Part of a small language model's weights.
Architecture: LayerNorm before each block, rotary positions, no biases in attention or MLP, untied embeddings.
MLP neurons of a small language model. Each row is named by its layer, matrix (gate and up: input weights) and neuron, and shows model dimensions 0-63. Each number is 128 + 32 x the weight over its row's rms, rounded and kept within 0 to 255. A neuron's up and down rows have the sign that makes its largest values positive.
After each neuron's rows, "fires after" lists the tokens most often just before its 100 highest values on Wikipedia text that the model never trained on.

L3.gate381 [134 108 147 123 152 126 138 119 184 150 161 119  66 157  80 129 113 139 101 169  84 202 146 174  81 117 160 130 107 102 118 101  83 102 105 161 160  94 163  83  86 121 114 110 103 149 164 171  96 110 125 119 125 189 154 139 154 131 160 133 116 175 144 168]
L3.up381 [109 104 156 147 150 163  98 145 157 152 156 176  92 131 131 128 168  93  76 129 144 129 103 113 133 111  91 184 134 171 152  84  85 183 177 148 115 128 112 147 144  74 139 139 120 148 139 118 162 172 111  52 124 169 124 220 170 129  97 170 171 104 121 111]
fires after: "et", "res", " ", "it", "ro"

L8.gate338 [137  77 107 112 123 125  62 158 105 142 171 158  94 147 156 136 202 166 108  76 125 127 139 126 119 128 115 129  93 165 142 183 127 117 134 142 109 141 148 118 113 130 221  70 128  83 129 106 138 145  81 160  87 142 178  92 169  46  70 116  55 124 178 178]
L8.up338 [140 116 199 143  88 130 136 174 111  79 128 123 126  63 114  92 171  84 118 132 106  99 140 169 113  66 119 107 125 158 115 194 132 168 106 183  99  49 140 156 114 138 113 109 124 170  88  98 125 151 138 145  83 139 164 107  55  78 102  90 169 139 102 119]
fires after: "a", "ub", "ri", " sh", "ce", " a"

L12.gate123 [174 147 124 136 118  95 137 148  99 137 150 163 119 131 120 115 128 153 133 109  98 116 206 118 145  82 154 111 123 121  82 122 152 171  90 117 117 141 159  23 122 132  78 112 148 139 119  74 148  91 129 199  96 125 112 113 200 119 133  38 117 165 107 143]
L12.up123 [ 62 127 125 137 126 123 123 127 147 139 187 103 141  57  88 132 195 147 134 132 121 116 144 154 144 165  82 115 129 105 110 117 125  84 122  91 209 159 156 117 126 167  45 125 102 146 129 173 118 139 134 143 112 144 106 178 148 183 191 135 166  94  72  61]
fires after: ".", ",", ".\n\n", "==", " w"

L5.gate327 [121 141 139  83 126 114 120 140 127 129 197 141 125  90 151 157 129 104  75 138 130 158  49 135  58 161 125 130 128  64 140  67 205 181 120 133 119 158 133  89 115 144 159 103  98  65 131 150 150 134 127 162 121 132 115 133 152 133 117  78 120 138 157 153]
L5.up327 [130 131 210 103  20 118 140 166 138 112 168 128 156  69  82 153  67  91 125 136  89 129 150 192  95 167 102 173 145 157 121 175 133 128 141 100 200 152 140  64 118  95  97 109 174  92 105  85 117 117 143 138 152  88 188  78 132  87 145  97 122 157 121 154]
fires after: "ct", "l", "t", " sc", "f", "pl"

L4.gate135 [175 135 126 109 135 105 123 152 186 136 143 148 137 132 159 156 190 155 119 164  70 167 193 136  67 174 143 139 167 143  97 176 152 106  95  82 107 116 150 133 113 129 146 118 198 142 129 142 138 126 138 103 105  60 165 105  77 157  90  97 122  94 140 120]
L4.up135 [ 57 140 104 204  76 118  76 117 140 101 111 114 101 116  91 181 135  93 124 190 102 156 134 130 133 206 130 136 124 161 124 146 130 127 110 128  92 122 122 142  82 168 133 162 180 190  79 117 174 117  83 151 160 162 195 117 146 104  77  99 145 113  74 137]
fires after: "ed", "r", " d", " ad", "d", " R"

L4.gate370 [ 86 109 160  91  83  99  89 122 152 119 172 128 117 119 131 111 111  89  55 165  97 130 103  75 118  92 157 157 132 137 123 133 120 191 147 126 145 139 143  63  99 107 129 180 109 126 125 122 110  75  88 112 132 135 121 135 179 122 143 126  72 152 146 119]
L4.up370 [130 186  33 160 110 116 160 115  90  89 131 195 112 109 139 126 136 118 112 146  83 179 156 159 121 120 152 137  98 165 105  93 133 121 186 127 144 121 165 146 138  86 101 108 100 105 110 113 142 129  86 146 151 164 114 158 181  96 118 217 114 161  98 132]
fires after: "ar", "v", "s", "al", " res"

L3.gate363 [ 83 152 133 102 122 147 121  46 112 100  76 157 117  94 128  98 141 170 122 137 135 164  92 141 154 136 162 113 107 193 138 146 117  85 125  98  93  94 104 133 100 157 171  81  99 161 135 149 169 109  76 171 142  94 189  92 105 147 111 162  59  95 163 118]
L3.up363 [112 105 125  91 172  98  80 146 184  92 184  89 162 110 125  76 146  74  61 191 101 139  57 148 130 148 143 120 153 138 125 143 106 115 112  98 126 126 112 163 148 127 162  47 154 115 101 128 137 131  89 188 115 100  60  86 111  71 127  94 148 124 173 152]
fires after: "ra", "i", "ess", " B", " a"

L3.gate428 [140 187  93 147  74 156 180 173 143 142 113 193  64 139 132  82 171 140 173  93 137 130 110 144  98 155 158 141 128 128 161 136 121 189 122 165 113 138 166 105 127 100 115  58 188  69 211 141  72 143 179 119 124 146 158 131 111  87 134  75 174 165 134 136]
L3.up428 [ 46 142 140 184 111  91 132 124 188 122  65  97 132 113 144 207 100  67 101 120 122  87 116  96 139  98 175 115 143 116 123 146 161 121 113 146 125  76 178 161 124 140  99 142 130 124 188  97 118 129 143 118 115 137  80  73 157 120 136 211 154  53 121 112]
fires after: " K", "per", "er", " T", "o", "ik"

L8.gate314 [153 161 161 107 176  96 106 143 118 133 150 122 118 109 120 121 121 136  95 176 136 139 122 146 194 162  58 123 157 231 164 137 122 172 112 146 118 118 195 166 101 119 116 102 136 121 119 138 152  91 115 156 125 103 212 176 122 171 106 154 142 158 142  92]
L8.up314 [161 147 120 114 102 133 133 107 119 104  74 144  50 104  60 123  76 159 119 156 156 168 123 226  94  98 139  91 146 113 131 200 118 165 133 128  85 100 128 166 197 108 131 140 137 173 130 148 121 116 129 139 184 174 154 129 145 107 118 125 131  37  92 127]
fires after: "l", " L", " M", "ed", " m"

L3.gate436 [137 144 106 117 139  94  91 118 142 141 149 110 140 106 206 154 145 130 130 165 129 138  61 156 136 155 139  68  81 164 119 139  76 142  70 147 131 130 162 170 149 182 108  72 151 136  78 115 134  27 168 152 129 171 168 142 124  94 136 146 196 159  93 144]
L3.up436 [205 159  81 109 143  72 122 151 204 154 105 119 146  96 155 125 101 101  99 160 147  60 105  93 133 127  92  67 132 115 110 156 128 183 137  91 114 123 122 120 114 175 137  84 157 153 135 154 125 184 113 136 114 183 177 118 124 109 182 135 110 126 143 184]
fires after: " C", ",", " le", " M", " J", " L"

L4.gate190 [115 104 144 107 136  72 101 150 115  99 133 133  76 110 125 107 104  93 135 123  97  95 185 106 103 177 165 156 159 155 137 128 134 122 135 136 144 148 128 144 162 174 109 135 127 159  94 164 138  75 130  92 123  94 162 194 129 143 140 138 144 117 171  86]
L4.up190 [ 91 184 157 119  41 113 134 149  68 133 158 107 115 157 163 153 149  89 147 125 143 104 149  86 194 156 144 121 126  93 112  77 185 134 113 128 207 128 161 151 124  91 144  79 117 124 137 130 164 128  94 142 149 172 104 132 177 139 135 182 123  90 155 126]
fires after: "s", "is", "z", "os", "us", "ar"

L8.gate312 [113  73 100 128 150 126  89 154 169 111 133 113 139 164  91 175 191 108 123 120 111 139 133 135 150 127 101 159 151 163  87  62 136 190 118 167 128 115 119  90 124 133  78 116 144  84 165 137  90 147  82 112 174 129 135 160 123 128 160  78 125 119  85  66]
L8.up312 [ 71 140 129  79 100  94  92 135 148 131 143  43 116 113 142 160 104 118 141  76 181 136  70 113 144 157  82 176 121 100 146 117 137 170 138 168 128 157 156 123  88 163 124 118 160  84 100 143 174  95 129 159 159 128 155 105 127 167  75 127 185 120 157  65]
fires after: " f", " w", "it", " F", "ar"

L4.gate143 [ 93  73 148 138 107 183 133 172 175 141 136 129 132 135 100 142 132 171 142 117 157 114 145 121 106 156 135 168  85  91 129  95 155 116 101 141 124  77 180  96 115  87 131  87 123  90 164  91 118 113 139 144 193  80 166 177 195 136 130 129 165  99 166 104]
L4.up143 [106 151 104 138 122 134 161 138 182 152 133 184 159 112  91  73 145 123 142 129 176 125 115 174 115 196  61 113 124 134 108 170 161  29 152 111 114 103 169 106 123 125 105  56 109 124 104 101  91 174 118 172 108 174 135 149  79 197 154 123 117 114  96 163]
fires after: " t", " T", "1", "T", "3"

L5.gate97 [106  74  94 125 108  67 151 170  73 176 107 117  97 120 157 160 164 179 147 134 132 118  61 127 136 122 106 125 122 132 192  97 110 158 164 111 125 119 162  97 134 120 101 133 152 143 105 183 166 121 141 157  71  85 107 150 119 140 175 151 126 150 118 154]
L5.up97 [134 124  51 145 124 143 100 127 160 136 152 182 147 128 129 170  91 152  93 158 102 139 100 141 113 189 154  75 114  69 119 109 139 118 140  91 149 171 211  78 100 164  84 114 148 111 138  90 107 120  69 141 150  98 175 188  72  95  64  98 151 104  94 148]
fires after: " l", " s", " L", "l", "am"

L10.gate404 [124 150 127 121 204 122 117 133 102 174  69 115 149 147  86 132 155 114 130 161  98 189 177 161 144 120  84 128 123 144 176 115 104 188 123  77 135 120 174 156 115 153 112 158 115  97 105 161 104 103  98 151 137 150 139 106  94 104  81 197 116 154 106 122]
L10.up404 [ 86 119 163 127 150 152 184 109 146 135 137 133 213 131 118 117 165 111  93 117 178 116 118  84 116  81 104 185 126 162 127 111  75 174  90 122 156 115 108 114 131  72 165 149  90 130 120 154 130  86 134 122 193 100 102 148 218 154 137 189 114 121 170 164]
fires after: " ", " c", "ou", "it", "n"

L5.gate338 [100 136 112  95 125 132 188 129 114 192 115 137 133 125  69 136 111 170 115 141 119 152 171 113 128 130  78 109 153 137  90 140 132 142 125 134 138 137 151  56 123 122 125 131 131 115 143 126  88  84  90 133 124 161 126 111  78 112 121 160 101  78  65 135]
L5.up338 [155 139  76 142  75  96 110 145  59 128  94 113 150 122 136 203 127 184 139 125 116 168  66 157 120 127 117 201 147 144 136 131 129 112 157 117 100 112 140 138 160 132 129 126 102 120 154 146 115  75 168 148 150 169 128 143 116 174 167 148  72 129 153  90]
fires after: " e", " E", " se", "ad", "o", "E"

L8.gate267 [ 59 143 166 155  59 151 187 160 164 125  99 138 169 113 120 179 144 157 120 133 180 155 139  94 130  97 136 170 106 137 191 118 157 150  98 115 109 131 111 109 125 134 201 129 128  98 109 121 114 138 121 154 115  88 100  99 162 103 104 150 111 165  90 108]
L8.up267 [126 140 121 145 109 167 106 196  61 105 173 100 173  95 132 114 130 118 109 110 141 163 130 105 103 110 147 158 141  93 184  84 136 151 145 116 148 120 180 131 157 146  77 108  74 196 187 123  99 146  91  81 139 105  39  99 168 131 121  70  88 154 173 127]
fires after: " w", "ec", "u", "res", "p", "\n\n"

L8.gate328 [118 141  80  82 173 134 173 194 120 154  82 147 124 104 136 162 132 186 134 134 148 121 143 189 132 150  69  88 119  66 148  72 131 136 128 102  79 110 102 124 146 158 118  86 177 123 166 168 107 184  86 161 105 138 130 152 137  96 111 197  92 122 162 103]
L8.up328 [125 158 195 123  85 146 164  91 159 174  89 115 137 160 122 191 128 151 112 105 165 116 133 139 113  63  47 153  81 151 202 108 111 104 108 156 142  91  84 172 125 159 146 123 115 192 154 172  87 113 124  81 136 130 118 128 105 158 126 133 105  74 151 110]
fires after: " ", "c", " c", "en", " l", "ation"

L7.gate215 [ 82  79  94 110  93 123 166 184 161 149 150 153 128 115 161 180 170 123 164  65 110 127 157 148 158 163  94 104 143 101  36  27 121 109  83 129 132 159 137  92 144 139 115 100 128 141 136 188 126  80  73  69 120  81 126 150 121 125  98 122 117 114 110  79]
L7.up215 [ 90 173 126 166 135 118 169 105 125 119 137 119  65 109 124 116 187 133 108 145 116 155 139 137 146 148  86 114 146 149 142 142 155  87 148 188 146 136  82  94 157  93 118 162 106 132 134 177 121 145 138 157 128  98 211 115 174 155  98 150  82 142 193 116]
fires after: " R", " w", " T", " W", " L", " D"

L8.gate347 [ 78 159  46 131  50 169 112 151 114 129 119 181 106 140 115 114 133 169 140 174 120 170 181 190 198 113 178 163 119 155 146 192 150 123  86 115  87 102 163 146 133 188 241 109 109 106 129 169 153 140 108  96 101 168 127 125 125  90  99 173 116 145 106 105]
L8.up347 [103 111 114 102 109  98 124 158 175 159 124 116 124 151 115 139 132 117 125 111 106 133 169 126 139 104 145  74  90 190 161 114 130 145 122 118  89 100  85 160 107 116  89 114 159 149  32  85 127 218 103 113 145 112  80  68 119 128  71 151 157  90 100 157]
fires after: "a", "ra", "r", "ol", " a", "u"

L5.gate134 [109  96 113 120 122 125 134 132 135 128 121 104 143 149 149  97 129 112 183 122 152 113 121 106 131  83 107  62 141 199 128 160 117 117 123 101 143 201  54 179 120 155  99 159 108 122 157 188 128 126 162 150 123  85 143 156 143 168  89 124  85 181 157 169]
L5.up134 [149 157 121 113 203  83 104 135 152 100  73 144  84  87 101 140 176 120 139 122 148 126 169  72 156  57 152 112 124 152 140 193 115  74  86 101 101 162 134 185 120 125 189 146 116  93  95 163 149 137 146 160 126 133  84  84 149 119 133 135 156 148  91 141]
fires after: "-", " b", " B", "n", "ou"

L2.gate56 [142  86 145  73  84  25 125  75 130  54 133 151 119 198 169  69 120 110 134 108  68 165  80 148  99 175 121 120 139 103 117 107 152 173 110 172 126 145 149 171 121 209 119 136 114 101  88 116 169 169 199  83  87 101 130 110 137 101 143 139 120  92 142 115]
L2.up56 [142 125 157  99 131 133 119 153  58  82 109 157 167 106  48 114 165 110 134 100 162 135 156 150 123 179 209 145 141 103 178 107  95 102 154 113 103 117 107 150 139 135 129 139 153 193 113 113  86 133 133 138 164  68 109  88  96 100 113 116 153  78 158 111]
fires after: " p", " P", "+", "ep"

L2.gate108 [154 143 117 123 116 161 155  57 162 105  81 133 188 107 160  52 136 151 115 159 150 161 179 100  75 194 125 138 105 128  97 112  78 155 191  96 168 123 120 121 120 161 150 110 159 109 113 128 118 149 124 121 132 169  70 101  95 138 129  91 158 110 108 129]
L2.up108 [ 89 151 122 100  96  72 145  86 142  86 149 127 133 154 107  70 184 139 106 131 153 148 156 101 117 114  63 128 153 164 133 168  90 174 150 104 132 124  70 101 126 166 106 102 147 185 125  56  90 157 125 120  87 116 101 125  96 181 165  66 162 116 157 166]
fires after: "u", "-", " s", "s", "v", "ac"

L2.gate229 [ 83 166 133 108 165 111  49 106  89  89 109 133 118 127 162 123 128 160 141 135  97 107 161 136 141 151 168 204  73  96 126  91 108 178 128 128 184 126 103 108 144 105 125 181  90  84 114 141 141 138 143 100  79 189 149  81 102 128 101  84  85 155 124 148]
L2.up229 [ 94 139 103 115 130 100  93  76 112 161 109  72 142  77 166 149 162 192 185 142 149 158 171 124 115 117 137 138 172 142 156 164 168 158 154  53 132 124 109 125 154 154 141  53 156 173 133  98 136 125 201  60 145 115 153  56 132 109  99 105 155 173 192 156]
fires after: "s", " W", " s", "w", " wh", "S"

L3.gate38 [126 140 115 171 163 126 153 165 122 162 103 145 109  71 115 176  80 206 131 130 153 164 122 154 134 104 112 113 126 123 154 145 105 100 172 155  92  79 154  90  89 141 167 138  50 163 171  44 163  86 129 125 153 130  94 132 113 138 172 185 118 155  69 125]
L3.up38 [110 113  52 145 119 157 221 136 120 161  81 125 118 134 119 169 141 131 129 135 162 129 149 118 139 119 135 112  94 103 202  42 123  94 143 167 115  81 136 144 157 122 153 167 146 151 134 115 123  70 193 121 125 161 105 129 127 142  94  89 142 159 117  99]
fires after: "il", "og", "it", "im", "ig"

L7.gate65 [140 154  62  71 159 170 123 128 140  76 135  83 128 113  90 126 136 152 118 152 163 152 106 129 150 162 108 122 130 148  94 164 152 163 107 123  65  58 134 146 198  96 147  97 108 172 115 119 103  89 143 121 134 110 157 107 161 113 113 126 132  95 178 114]
L7.up65 [177 134 170 110 164 165 151 181  59 122 141 153  62 112 142 160  86 151 145 191 150 122  85 128 128 165 128 150  73  94 123 150 128 180 134 116 178 128 114 106 161 140 123 135  71 178 115 136 106 124 179 135 120 128 121 135  87 158 149 184 127 135 111 104]
fires after: " the", " The", ":", " for", " as"

L5.gate171 [121 118 144 167 145 165 119 187 178 130 147 126 159 139 105 151 145 145 171 144 108 105 158 113 192 119  77 119 118  59 121  94 123  62 148 112  95  97 161  95 197 148 105 123 123 124  74 181 109 133  73 109 139 150 157 140  94 123 154  80 112 123 114 139]
L5.up171 [160 147 115 147 168  95 187 100 169 123  44 110 128 117 185 129  70 127 200 132 124 141 135  78 133 136 156  98  72 139  64 143 128 121 134 124 120 129 163 124 194  84 121 197  71 110 143 143  79 161  57  77 139 134 120 191 165 135  84 126  90 149 149 132]
fires after: " D", " L", "ity", " Z", " T"

L4.gate215 [ 65 121 131 122 145 100 126 148 119 121 178 174 139 122  97 143 209 132 154 169 160 108 123 136 113 145  99 119 119 102 145  87 134  89  99 106 101 110 155 168 115 123 151 167 125  80 201 164 153 142 161 151  57 119 110 128  77 157 139 171  98 104 120 113]
L4.up215 [123 137 111 145 180  66 130 124 131 127 179 131  82  87 148 160 144 159 111 121 131 158 121 185 125 125  92  80 141 137 157  64 153  61 107  65 124 121 152 153 149 112  65 183 191 149 131  62 162  78 121 104 140 151 137 190 100 179 126 120 136 158  97  67]
fires after: " l", "r", " J", " L", "ot", "port"

L2.gate266 [134 146 173 168 140 167 125 183  84 159 131 173 131  95 156 104 154 117 129 140 169 132 186 103 145 116 145 163 167 114 157 151 144 161 132 125 102  68 204  94 130 104 163  78 130 120 113 103 163 128 112 111 130 147 157 122 143 124 105 153 218 142 152 145]
L2.up266 [118 148 151 168 130 149 103 125 129  74  60 166 100  97 151 134  69 155 117 116 142 157 117 129 149 152 173  92 149  67 139 195 140 100 109 107  77  87 173 158 112 123 117  97  81 115 179 117  94 151  93 146 128 131 128 108 145 101 169 180 148 149 121 138]
fires after: "ar", "at", " t", "t", " cont", "T"

L2.gate118 [102 123  74 161 182 109 177  83 147 135 134 106  56 149 110 145 122 143 132 176 133 118 126 177 159 121 161 186 149 178  84 183 119 224 180 133 132 147 165 100 113 179 119 102 143 118 105 139 108  95 169 122 145 152 121 101 178 111 135  73  74 141 160 126]
L2.up118 [ 96 152 134 142 110  30 110 127 135 125  80 145  99 162 152 119 120 155 149 177  96 168 134 113 101  94 105 133 126  69 122  79 141 141 109 141 109  40 126  64  96  85 132 110 181 141 175 125  98 162 211 125 102 114 138 125 149 134 123 179 162 115 133 122]
fires after: " T", " G", " N", " J", " K", " St"

L3.gate62 [131 144 136 115 135 123 129 150 200 108 158 113 120  93 115 135 162 140 148 112 107 163  72 186  96 132 137  83 157  94  69 129 140 132 107 146 169 173  71 112 129 197 104 124 124  58 183 145 152 171 100 187 162  94  94 155 119 112  59  81 135 101 118 170]
L3.up62 [134 116 126  74 111 114 122 141  67 116 126 155 133  90 101 162 118  85 159  97 123 104 137 133 151 183 154 140 120 123 147  73 102 129 157 127 111 107 129 188  78 157  89 174 145  53 141  86 110 119 111 177 146 135 139  70 140 147 146  91 174 110 120 139]
fires after: " a", " A", " in", " f", " M", " t"

L2.gate197 [162 149 175 122 159 136 121 178  82 185 134 115 145 141 103 171 174 140 114  95 119  82 151 164 110  97 165 152 100  91 153 141 205 138  78 161 116 135 112 155 111  86 146  66 192 124 135 196 110 127 120 150  77 100 149 107 102 102 134 162 125 161  73 142]
L2.up197 [129 144 133 102 120  71 145 158 162 153 133  95 163 149 149 215 142 167 115 145 138  98 164  88 134 130 121 177 131 132 202 146 159  74 112 130 121 106 132 159 130 111 154 112  82 158 190 127 118 136  88 101  90 138  90  95  44 168 170 157 159 145 101 101]
fires after: "i", "se", "ort", "ri", " f"

L3.gate268 [145 158 145 124 127  80  97 122  93 146 144 130 146 145 135 152  94 133  71 152 120  80 127 112 182 135 149 142 128 116 135 188 133 150 167 113 129 144 134 150 103  70 151  74 161 137 154 119 143 126  52 157 119  57 159 169 147  70 117  99 138 146 132 124]
L3.up268 [140 171 138 108  87 124 110 119 171 112 142 119 137 134 158 114 141 102 108 170 111 104 163 109  48 156 144 173 120 101 174 113 142 116 125 152 125 116 152 175 151  81 138  56 168 189 138 105  42 172 114 134 159  85  93 105  77 103 125 111 136 152 158  82]
fires after: "u", "ri", "os", "ul", "i"

L10.gate415 [ 20 104  99  87  78 121 178 157 123  95 158 131 178 198 123  68 115 131 147 115 134 138 115 129 138 104 134 115 152 117 110 146 149  87 124  67 120 118 112 149 103  95 110 125 140 104 144 126 105 130 163 146 183 148 169 129 136 184 141 144 114 133 158 146]
L10.up415 [124 157 131 131 107  76 155 142  92 109 134 127 102 142  55 194 151 137 120 114  71 104  72  75 150 110  93 107 154  87 158 125 116 145  92 158 162 149 161 127  84 139 183 184  98 160 141 125 130  67  84  86 118 106 103 139 129 159 156  88 140 121 145 132]
fires after: " B", " b", "b", "200", "202"

L7.gate373 [138  96 135  98 119  76 106 114 202  87 166 114 169 130 167 187 144  86 110 138 121  98  41 141 122 170  52 113 159 141 131 142 146 113 114 167 118 166 144 102 104 144 107  58 138 160 109 137  81 171 122 138  67  97 109 118 140 133 154  95 125 100 129 100]
L7.up373 [ 92 104 197 139 131 180 223 150 133  99 173 115 152 100 149  95 162 123 132  83 130 144 126 175 138 207 155 130 176 121 117 114 145 209 139  53 146 155 137 187  94 111  81  82 163  92 115 123 129 141  44 173 100 112 119  79 122 143 144 134 111 116  87 148]
fires after: " P", " p", "p"

L7.gate232 [ 48 134 147 133 215 145 113 200 142 116 125 126  88  74  35 134 124  91  81 125 165 155 191 172 131 126  79 169 130 140 115 128 157 106 141 145 109 162 148 140 153 112 108  88 118 134 122 155 120  69 111 150 140 174  80  65  82 156 179 149 121 118 105 161]
L7.up232 [138  75 185 103 197 104 150 132 124 100 124 142 109  80  62  99 149 147  66 125 124 112  85 171 176 140 126 148 147 111 121 173  96 107 100 102  99 156 163 115 104 157  88 165 148 155 146 138 129 127 144 146 105 168 103  81 123 106 142 163 151 122  69 117]
fires after: "h", " T", " t", "y", " S", " K"

L4.gate102 [140 142 134 146 121  88   7 156  88 178 132 173 129  51 126 197 135 130 101 130 130  77 178 162 171  75 154 127  89 125 159  88 143 132 108 118 125  88 133 160 117 139 127 115 173 106 162 123 153  70 187  86 105 129  66 119  74 138 128 121 149 115 102 111]
L4.up102 [127 185 145  99 152  54 121 152 120 103 159 140 203  86 102 175 147 143 108 140 130 189 138 126 143 166 142 135 115 140  67 109 135 137  90 120 138  58 145 128 110 114  67 140 137 155 151 197 137 142 136 168 116 154 109 102 127 125 172 120 176 120 132 103]
fires after: "an", " gr", " con", " le", "y", "h"

L12.gate234 [143 156 141 105  94 148 134 181 164 154 107 111 134 140 136 125 141 110 144 148 111 147 144 180 100 110 112 110 163 130  66 108 211 171 161  85  65 117 110  91  71 133  89 126 134 128 127 113  95 149 119 114 128 165 132 102 134 144 127 111  73 132  57 107]
L12.up234 [169 138  79 175 106 113 164  85  55 109 121  95 143 252 131  70 128 145 116 158 117 109 136 161 117  80 154  90 168 131 105  95 139 145 120 115 122  59 119 129 135 124  72  77 131 145 193 139 112 129 144  98 191 124 157  96 105  88 185 178  91 106  75 130]
fires after: " |\n", "\n", " ", " E", "E"

L4.gate173 [140 144 121 158 136 123 146 100 138  90 109  50 115  94 127 142 143 119 170 173 174 166 138 110 145 137 167 136 120 124  84 147  72  82  86 129 101  69 101 118 162 156 151  98 137 126 181 121 125  81 130 148 153 199 114  81 196 141  99  98 123  90  96 135]
L4.up173 [153 132  63 129 110 157 108 147  98  85 118  51  95 191 159 114 141 110 176 143  92  96 142 120 128  80 145 142  97 145  74 158 100 123  44 127 119  96 127 124 137 135 167 122  78 125 100 140 127 155 152 138 142  86 112 168 103 188 159 104  62 128 111 100]
fires after: " Amer", " for", " R", "or", "A", " the"

L8.gate397 [124  94 103 115 108 160 179 136  76 113 140  58 124 163 151 177 106 103 134  60 155 105 140 145 126 142 156 129 116 129 151 108 119 214  99 162 144 148 102 105 101  69 119 181 129  71 112 197 185 141  91 155 154  91 111 138 170 102 157  86 104 171 151  53]
L8.up397 [105 133 146 109  50  81 178 138 158  91 127  69 128 144  82 127 151 188 113 140 163  97 105 100 115 145  78 104 151 185 121 178 126  96  88 117  99 116  93 169 163 124  17 175  98 154 104 159 155 148 132 106 172 104 112 163 163 140  92 114 145 130 148  67]
fires after: "ot", "b", "end", "g", " B", "d"

L12.gate306 [ 99 152 130 173 179 105 130 143 115 144 109 126 157  82  55 133 167 115  96  86 127 116 203 139 115 172 137 117 150 131 173  66 134 163 139 151 109 191 121 153 165 137 114  99  93 109 116 143  70  97 107 138  95  98 136 119  96 128 189 109 120 101 165  69]
L12.up306 [157 141  99 130 162 134 124 112 138  66 121 136 123  69 115 151 128 158 115 128 121  77 167 203 127 194 105 103 121 156 129 112 160 100  93 110 140 138 187  99 175 122 145 147 119  98 142 132 120  99 178 135 117 161 150 102 105 135  95  96 178  79 117 116]
fires after: " T", " L", "l", "le", " l", "n"

L2.gate276 [ 93 177 110 104 113  53  95 119 123  97  89 155  87 146 126 130 131 152 124 125  92 172 155  69  81 157  77 138 112 120 160  98 124 171 173 179 107  84 135  99 116 175 126 126  93 117 100 151 123 161 159 172 154 162 115 139 106 159 109 124 126 133 199 107]
L2.up276 [135 152 138 146  81 118  95 113  87 130  77 113 122 151 120 103 177 125 116 112 138 126 145 140  44  95  49 163  74 190 127 103  91 189 162 107 124 121 126  86 152 130 104 147  60 142 114 137  95 133 172 111 139  98 126  94 122 162 108 178 125 181 158 109]
fires after: "et", "i", " cl", "end", " ", "ig"

L2.gate415 [120 123  68 120 164 139 167 126 142 126 112 140 107  54 118 150 114 130 160 129 108 141  90 136  86 149 165 110 151 159  74 196 128  64 181 130  81 121 139 160 131  66  96 165  77  94 118 128 123  66 133 142 146 199 123 111 121 115 101 187 134 117 129 131]
L2.up415 [110 142 139 154 144 137 147 141 122  79  80 129 120 121 135 125 190 112 110 122 134 159 127 115 109  80 180 120 166 147 174 149 128 124 175 124 174 114  92 119 142  80 118 121  84 121  65  55  73 134 151 153 101 212 196 112 147 136 117 142 121 131  94 107]
fires after: "he", "il", " of", "id", "ro", "im"

L3.gate1 [134 179 137  81 163 193  94 161 151 122 126 140 153 173 119 135 122  52  83 120  35 107 144 187 116 171 127 115 177  33 148  55 178 162 133 119 115 147 127  94 181 137 134  93  74 121 143 131 177 129  94  94  96 156 153 126 160  75 143 152 120 137 129 149]
L3.up1 [101 142 121 147 109 153 182 142 186 149  96  71 156 150 163 110 119  82 131 115 114 174 122 131 185 200 136 129 134  97  83 150 123 160 141  83 110 156 139 135  95 120  79 147 178 133 170  76 133 181  95  92  77  94 130 147  96 121 162 131 108 169  96  62]
fires after: " J", "l", "f", "ep", "nt"

L7.gate19 [ 74  93 170 137 120  81 173 136 131 118 111 105  89 110 165 170 155 148  96 123  89 160 178 116  94  70 105 151 142 171 112 152 124 131 142 121 168 138 146 137 170 117 129 171 112  55 143  71 134 104 106 145 118  67  47 119 153  91 124 226 130 181  91 117]
L7.up19 [106 120 138 127 118 157  87 146 101 152 147  84 181  99 169 144 103 185 141 100 139  87 110 105 122 126 109 109 149  75 201 155 135 131 136 108 155 116 140 125  79 155 102 125 124 104 106 155 161 198 128 132 116  68 202 103 105 193  90  63  67  42  95 127]
fires after: " Ch", " K", " P", " w", "p"